Weights of a small GPT-style language model, trained from scratch on English Wikipedia.
Size: 12 layers, width 256, 4 heads of 64, vocabulary 15185, 13.4M parameters.
MLP neurons of a small language model. Each row is named by its layer, matrix (up: input weights; down: output weights) and neuron, and shows model dimensions 128-191. Each number is 200 + 30 x the weight over its row's rms, rounded and kept within 0 to 999.
Before each neuron's rows, "raises" lists the tokens whose logits its output raises most directly, leaving later layers aside.

raises: " to C", " to", "able to", " to the", " to "
L8.up931,178,159,187,221,264,206,235,118,165,176,175,202,250,194,225,188,204,162,231,185,235,202,201,179,208,253,161,198,191,171,212,161,203,161,158,205,203,174,247,204,171,223,206,147,201,149,176,177,218,213,224,121,238,176,243,213,148,204,224,143,180,185,212,278
L8.down931,237,164,206,232,218,167,229,175,219,218,237,206,230,230,174,198,218,195,193,225,216,167,203,157,242,192,163,169,189,229,239,214,180,295,202,193,161,123,211,144,217,219,157,190,175,243,208,223,188,242,210,189,212,206,221,219,205,159,192,190,117,188,182,218

raises: "rafted", "raf", "op.", "raft", "ruit"
L6.up465,230,194,213,171,212,151,167,186,196,234,232,208,156,207,216,245,178,212,248,237,183,248,200,198,216,229,221,234,266,154,232,205,234,176,208,167,222,162,205,167,182,235,212,171,201,194,228,213,200,222,176,162,235,168,230,203,210,171,179,193,235,225,204,248
L6.down465,182,211,166,202,208,169,143,221,215,158,195,249,190,224,192,224,164,158,202,190,207,194,166,202,136,223,225,204,186,218,189,233,160,274,225,180,169,202,173,166,187,177,230,242,217,257,172,219,214,150,222,217,191,221,146,223,183,183,250,191,190,216,249,230

raises: ": W", ": F", ":", "ight: ", ": a"
L7.up469,191,219,187,232,151,230,243,176,253,164,219,242,240,179,244,202,200,199,215,180,196,224,176,195,174,179,199,169,127,184,209,188,219,145,221,220,223,190,185,225,168,225,227,219,218,129,187,204,205,181,232,200,175,179,202,195,183,241,179,186,182,158,227,203
L7.down469,232,169,209,209,214,215,190,218,179,188,188,198,213,188,250,220,230,211,231,138,253,203,223,180,224,164,174,219,187,146,196,182,163,220,201,177,210,193,222,192,243,226,157,258,203,147,236,219,191,198,223,217,227,201,221,173,208,171,194,172,174,164,222,151

raises: "les", "ly,", "lin", "ly ", "ries"
L7.up969,179,172,223,211,184,216,224,140,135,180,221,235,172,242,215,229,243,195,242,136,231,230,199,198,164,238,174,228,201,166,205,153,227,233,235,203,208,231,187,151,172,157,187,220,170,234,149,198,220,216,168,149,219,298,190,182,177,216,256,225,204,251,177,192
L7.down969,230,202,191,137,194,147,204,183,205,232,201,222,250,202,165,192,194,221,144,246,153,176,223,187,236,213,234,182,139,178,197,186,235,168,220,218,203,254,218,213,225,227,196,159,267,207,164,186,170,229,194,186,258,132,184,238,175,177,213,222,200,195,194,182

raises: "itt", "ing", "ing to", "ie", "ing them"
L8.up990,180,192,180,156,193,218,236,195,220,216,215,234,149,227,133,180,197,214,147,192,210,205,203,264,168,225,173,184,190,198,236,191,184,204,196,195,248,174,217,245,205,150,168,177,233,199,115,206,200,165,226,220,198,188,160,232,182,187,187,212,183,229,245,233
L8.down990,189,175,265,222,202,185,247,215,213,171,186,210,218,168,202,158,224,194,243,164,219,185,205,220,146,189,204,158,202,185,194,150,190,210,173,155,229,239,242,258,200,244,195,208,176,208,176,186,214,246,185,183,220,208,216,279,214,193,157,208,206,212,192,200

raises: "ements", "ances", "ement", "ible", "ance"
L8.up379,193,211,260,189,186,187,236,180,213,164,242,235,196,180,175,213,205,219,185,239,219,212,219,163,180,169,179,177,237,165,201,198,224,212,259,144,209,201,148,228,148,211,195,166,208,248,202,250,195,174,240,210,170,250,181,221,239,196,210,213,162,224,204,188
L8.down379,141,208,238,136,194,162,179,204,175,153,176,161,200,250,205,170,199,183,158,191,190,280,216,165,195,204,186,230,217,220,203,221,152,226,245,189,169,192,184,164,185,238,187,179,214,191,205,166,203,169,204,234,183,247,223,194,205,200,175,269,200,250,162,246

raises: "ated the", "ated.", "ated to the", "ated", "ated by"
L8.up686,175,149,173,196,175,170,183,189,208,179,172,205,218,213,231,213,229,197,184,229,199,194,256,197,193,239,230,172,187,153,150,196,226,219,176,194,199,151,205,208,183,215,178,163,265,232,193,184,195,209,194,207,192,189,244,229,208,179,196,179,219,195,224,199
L8.down686,156,231,142,146,202,170,212,216,261,209,178,195,200,158,221,188,211,240,209,236,190,183,210,171,190,180,191,182,147,153,183,193,227,226,183,170,188,75,196,206,227,217,191,177,233,191,162,200,127,217,189,264,210,221,220,210,194,207,201,180,178,189,217,226

raises: "al", "able", "al,", "alia", "ab"
L5.up522,222,219,156,184,198,233,174,180,220,227,212,222,230,155,236,207,194,185,215,171,169,207,215,174,215,201,198,202,171,213,219,189,252,161,263,245,210,162,196,161,166,181,149,220,225,229,199,165,206,171,275,159,192,216,183,168,218,185,168,185,214,200,224,190
L5.down522,214,211,131,245,213,207,128,180,164,216,216,136,185,229,169,165,201,194,215,203,208,182,181,193,175,200,187,209,200,183,213,224,201,152,214,249,225,218,203,179,153,161,197,172,215,151,191,216,222,201,185,200,222,177,200,228,201,227,175,221,183,225,210,183

raises: "en,", "en's", "en.", "en and", "orn"
L5.up378,197,257,157,187,225,208,176,224,227,177,195,228,194,175,195,296,187,240,205,181,196,206,167,200,208,213,234,183,199,237,216,177,190,217,185,182,224,210,228,233,186,168,243,192,236,211,137,194,171,224,222,176,199,245,201,171,155,205,179,195,173,212,256,166
L5.down378,220,156,194,214,205,251,204,215,205,177,203,215,193,226,238,180,230,163,222,209,205,149,216,227,114,256,187,183,258,213,254,187,158,180,233,183,200,170,209,230,206,178,181,136,205,184,268,159,194,225,235,196,205,171,243,190,264,165,203,222,208,170,181,187